MLP neurons of a small language model. Each row is named by its layer, matrix (down: output weights) and neuron, and shows model dimensions 389-484. Each number is 200 + 40 x the weight over its row's rms, rounded and kept within 0 to 999. A neuron's up and down rows have the sign that makes its largest values positive.
After each neuron's rows is what it responds to, as a language model described it from the Wikipedia text at the highest values.

L8.down904,259,179,189,224,221,174,201,180,196,279,166,206,164,162,270,192,266,224,176,211,187,164,228,209,115,216,195,145,193,188,156,188,84,175,189,264,176,162,172,245,166,216,218,209,233,166,254,199,126,146,182,148,198,174,169,187,98,173,219,209,169,225,302,248,148,176,204,134,143,178,153,171,161,181,225,217,151,171,215,114,198,217,207,244,220,125,160,209,167,196,182,135,194,222,246,205
Preposition after proper name

L8.down202,196,232,195,182,161,164,122,150,117,209,191,236,187,191,252,171,157,194,150,148,163,202,175,182,171,174,165,219,215,161,237,160,198,187,201,190,174,180,223,188,169,208,174,152,242,250,164,230,218,236,218,263,180,193,188,142,195,253,213,220,253,213,167,177,196,138,247,274,134,226,239,163,245,140,147,224,165,264,203,198,124,232,169,246,299,183,180,229,204,164,206,199,187,207,170,190
Adverbial -ing participles

L8.down382,235,86,248,173,180,226,199,234,194,198,250,186,183,264,188,166,156,309,254,209,179,168,220,237,139,235,205,196,177,240,261,206,199,160,150,219,133,252,281,165,163,158,139,213,222,226,257,162,261,200,231,204,211,215,151,204,209,161,176,179,176,202,188,195,220,241,199,200,296,285,192,192,193,216,221,265,234,172,191,80,163,201,211,172,178,158,157,216,208,174,234,194,285,223,159,179
Sports score and table digits

L2.down662,189,269,116,176,221,195,191,173,202,175,194,196,240,166,229,145,160,206,212,255,146,174,271,198,162,211,271,189,188,192,197,150,209,222,251,240,218,194,243,184,161,168,207,186,224,160,188,175,199,135,225,211,145,155,197,232,187,224,218,209,174,241,224,184,167,255,207,213,149,164,177,181,229,173,192,220,215,122,148,220,184,200,234,202,254,190,218,223,245,178,166,236,247,151,195,239
Word-completing suffixes

L2.down537,289,157,224,191,171,117,222,211,209,190,134,225,254,185,181,261,214,254,255,171,158,122,171,213,135,216,227,180,206,179,230,247,187,204,186,169,208,256,227,135,178,216,226,202,218,225,197,172,230,207,154,246,207,177,212,206,244,210,201,229,216,243,185,243,277,151,212,209,232,227,219,186,228,244,228,267,181,216,97,256,242,231,159,136,229,216,202,134,174,211,212,171,238,210,227,186
Evaluative reception verbs

L2.down1250,178,227,217,185,223,186,207,177,247,165,219,142,129,167,193,243,210,262,234,196,166,223,242,187,175,270,218,165,240,85,196,188,108,276,263,177,206,219,150,174,171,239,179,177,177,268,172,180,182,218,173,169,255,151,211,211,192,233,188,184,175,178,256,276,202,184,259,213,194,290,186,200,205,242,237,176,166,223,245,243,137,138,301,215,321,170,207,222,272,191,251,202,188,182,160,266
Person role and title nouns

L2.down1272,275,228,193,163,218,207,256,214,148,207,202,175,253,187,182,142,240,178,239,147,109,147,178,199,202,237,222,188,203,217,206,217,136,196,277,210,224,258,174,210,196,200,199,158,245,265,249,298,147,168,133,179,169,233,189,138,236,250,210,182,183,147,153,267,216,137,227,186,215,194,156,178,231,210,140,248,288,227,182,186,164,236,185,194,155,157,217,228,148,212,159,212,199,266,209,159
Sports-stat digits

L2.down838,232,210,235,205,200,194,280,188,247,185,223,155,129,194,221,165,108,249,192,200,153,204,226,211,221,234,179,178,219,225,180,257,131,200,191,224,190,245,244,161,240,207,297,267,250,187,221,165,236,180,270,193,168,249,203,239,109,182,179,146,201,193,197,205,207,252,160,229,168,264,155,189,203,187,226,165,216,263,225,227,140,204,223,163,204,273,261,200,173,208,205,222,222,218,154,186
Definite article "the"

L4.down499,162,199,200,173,183,200,224,149,222,120,197,182,169,215,232,146,171,253,302,165,189,205,267,214,227,122,172,172,162,209,207,209,210,214,163,106,241,211,107,253,159,182,235,198,166,172,208,275,168,218,167,186,138,187,181,243,214,191,173,140,263,199,273,224,160,159,196,192,128,161,195,215,211,253,219,207,208,237,218,215,120,203,190,145,221,243,216,120,195,172,188,300,199,280,168,256
Media-work head nouns

L2.down414,127,88,159,224,205,179,227,212,183,200,255,234,178,177,204,143,279,225,238,189,211,188,207,194,236,172,180,196,195,148,214,207,125,202,190,141,235,223,239,133,229,219,213,89,194,240,189,249,189,177,183,169,131,246,132,219,215,208,215,209,212,220,182,249,226,245,158,179,220,162,225,213,208,216,172,164,206,182,221,223,176,129,223,219,212,206,193,257,220,165,216,246,158,209,144,197
Proper name endings

L4.down150,232,165,235,197,142,181,210,192,146,235,237,196,233,170,227,170,121,235,182,230,132,264,195,217,183,171,205,182,179,201,168,231,187,234,203,178,216,218,223,149,186,230,174,164,300,189,200,204,131,210,100,173,200,156,260,240,147,206,155,215,228,251,192,183,199,214,183,206,146,219,208,199,170,221,281,181,219,201,199,225,154,236,237,194,237,260,202,247,180,219,209,178,252,182,270,224
Role and position nouns

L8.down44,160,186,231,246,210,161,175,314,212,199,169,162,133,260,218,185,201,247,165,198,254,178,186,256,201,207,194,131,164,168,183,226,164,193,258,265,150,226,261,174,256,161,219,234,238,168,176,148,181,160,250,241,150,230,272,163,242,175,223,121,193,193,197,241,159,222,298,280,227,247,170,181,94,178,223,128,228,179,252,233,200,217,194,240,145,156,183,171,197,182,135,154,219,214,233,258
Noun or article after "of the"

L4.down1224,225,241,252,184,167,192,214,208,122,205,167,267,211,174,140,259,219,174,173,244,257,134,194,137,199,175,292,181,197,198,211,146,216,146,259,100,190,185,182,134,157,216,209,262,178,185,184,227,255,186,163,217,172,216,147,206,241,215,178,224,176,229,185,226,197,224,217,174,124,265,200,268,219,214,190,269,261,168,191,201,200,169,202,190,213,170,211,242,115,236,153,201,268,214,192,229
Route and scorer listings

L8.down253,237,257,146,210,228,195,215,300,262,170,239,113,242,119,215,241,201,193,179,149,208,187,241,218,170,159,221,207,198,109,218,253,161,191,150,236,177,154,237,278,284,223,279,187,251,132,161,177,135,250,249,230,186,136,215,192,172,228,258,237,233,196,148,191,186,160,216,264,168,164,217,235,250,218,221,168,193,206,252,252,234,206,156,187,184,182,246,205,172,159,210,188,161,223,276,241
Final piece of names

L4.down117,197,274,193,241,242,236,211,347,185,212,275,191,240,200,221,146,222,171,235,133,282,147,206,219,173,134,220,162,104,133,180,233,193,197,181,150,71,185,195,211,240,163,160,211,214,161,187,308,200,151,167,226,199,190,145,164,180,173,178,218,253,178,158,189,200,180,187,258,223,244,275,203,194,173,211,193,203,121,160,184,194,241,231,223,170,218,179,168,187,219,167,159,115,193,183,161
Numeric digits in scores/stats

L4.down769,167,109,242,192,256,230,121,173,258,210,253,152,193,237,225,274,199,211,248,199,199,205,172,167,189,242,168,145,291,233,214,160,198,203,175,155,232,230,217,127,162,239,197,108,187,248,172,253,174,205,182,202,159,211,176,182,212,167,193,146,170,258,208,250,231,217,199,175,214,176,217,184,207,285,182,136,181,195,278,250,224,191,170,194,199,180,186,219,163,208,269,233,240,283,212,185
Have/with/without linkers

L4.down379,207,213,194,259,140,143,304,141,196,233,174,171,178,194,188,181,174,222,174,200,191,224,158,228,285,185,221,206,231,185,254,204,195,208,222,238,223,219,215,188,197,234,256,242,145,134,120,209,244,196,219,192,218,170,76,202,244,202,231,231,149,199,207,205,241,222,262,160,216,151,156,196,262,236,184,183,240,205,279,186,205,223,205,190,177,174,206,161,216,233,219,220,178,191,184,237
Period/decimal point

L8.down967,267,205,226,169,224,227,271,171,262,220,175,183,217,186,239,183,206,164,225,166,210,226,198,184,215,226,228,212,251,168,169,205,182,131,247,202,194,164,174,153,137,251,150,199,189,187,227,240,174,270,190,197,286,210,228,292,153,152,147,231,265,154,170,150,191,206,226,239,221,197,184,166,253,187,131,198,204,214,249,169,215,167,248,307,227,221,164,122,177,210,217,211,160,195,250,178
Post-subject verbs and name parts

L8.down185,223,218,220,249,180,264,180,212,165,228,220,222,192,186,180,157,191,132,149,185,175,164,207,221,227,229,154,184,193,150,238,179,204,203,222,224,185,251,162,198,227,133,189,186,141,230,162,185,169,261,195,195,236,127,245,246,241,183,195,273,153,195,124,129,197,170,241,185,203,217,220,175,143,146,201,139,212,178,210,261,231,198,190,184,234,315,230,178,149,247,172,275,292,218,145,279
Periods in abbreviations and numbers

L4.down635,221,118,132,234,160,185,149,149,207,228,257,215,222,250,238,172,174,195,202,207,163,148,186,164,225,209,173,168,181,257,183,146,197,166,219,186,197,128,228,206,169,182,194,183,177,252,177,188,163,174,237,210,201,172,206,160,185,191,218,241,204,208,187,245,141,154,125,161,236,235,198,169,244,116,223,160,156,272,260,234,131,208,141,246,184,211,187,210,132,233,233,159,213,282,197,212
Squared unit superscripts

L8.down163,231,235,156,175,210,230,218,180,209,233,179,187,225,124,190,147,192,198,183,209,204,180,236,216,194,209,233,194,258,214,280,193,202,245,174,221,156,204,153,176,180,227,121,183,217,110,130,240,193,136,181,222,194,182,222,152,236,117,187,202,294,228,182,189,161,248,223,175,209,158,276,198,199,157,206,240,156,144,198,183,248,257,171,227,145,176,216,150,115,252,228,212,168,150,212,219
Reporting verbs and dates

L2.down453,164,230,219,206,255,276,106,176,247,136,183,161,205,233,239,201,159,197,226,194,208,154,264,206,257,256,191,157,188,215,234,51,224,210,223,165,234,186,255,139,180,232,162,127,181,138,233,177,213,177,153,268,182,168,246,129,121,224,215,215,255,173,206,213,207,206,187,171,163,168,253,170,206,229,186,206,227,160,252,280,205,262,204,215,184,171,61,198,153,196,256,259,229,248,212,178
Forms of "have"

L2.down1171,134,250,249,252,158,134,251,147,203,272,209,167,138,171,235,143,143,207,166,165,151,260,245,189,212,231,215,109,227,140,134,152,174,263,221,222,238,192,239,151,181,287,186,220,233,190,122,235,271,251,198,176,162,195,165,195,278,233,222,227,182,280,160,238,176,185,230,178,252,175,209,197,183,222,221,216,266,150,209,139,185,165,228,276,182,278,225,178,164,252,148,183,166,176,222,255
Abbreviation periods, name pieces

L8.down678,239,164,218,228,207,187,240,188,195,226,205,240,185,241,232,139,166,179,247,248,229,300,236,245,289,191,163,137,222,233,172,215,216,243,197,225,197,242,220,280,144,193,119,234,148,175,260,201,152,117,216,215,120,216,205,187,205,218,297,269,286,211,226,232,262,207,184,165,132,217,208,260,215,198,251,187,186,235,222,197,153,295,226,169,187,179,231,200,223,195,181,227,213,192,174,179
Head noun after article

L4.down230,202,174,221,153,189,245,179,158,252,164,218,198,234,180,158,184,155,194,240,144,182,227,230,200,111,157,184,164,189,146,240,176,230,188,245,204,142,250,211,208,181,233,243,158,152,185,164,229,171,153,205,133,151,127,267,250,215,214,230,196,178,164,272,167,207,221,247,219,210,205,217,212,188,244,202,200,237,182,186,239,193,207,189,239,160,127,197,198,265,226,176,140,207,251,203,187
Speech and belief verbs

L4.down184,111,165,264,264,206,269,167,179,222,262,163,201,107,154,257,190,248,207,287,228,199,191,236,187,143,241,214,256,243,233,288,160,212,184,214,215,227,169,214,189,177,184,223,185,194,233,175,157,197,184,216,132,129,191,240,219,186,177,185,213,216,141,197,230,225,253,240,238,239,256,207,182,228,184,155,176,183,155,194,175,229,252,226,216,187,148,231,224,220,201,245,199,208,218,272,267
Institution and head nouns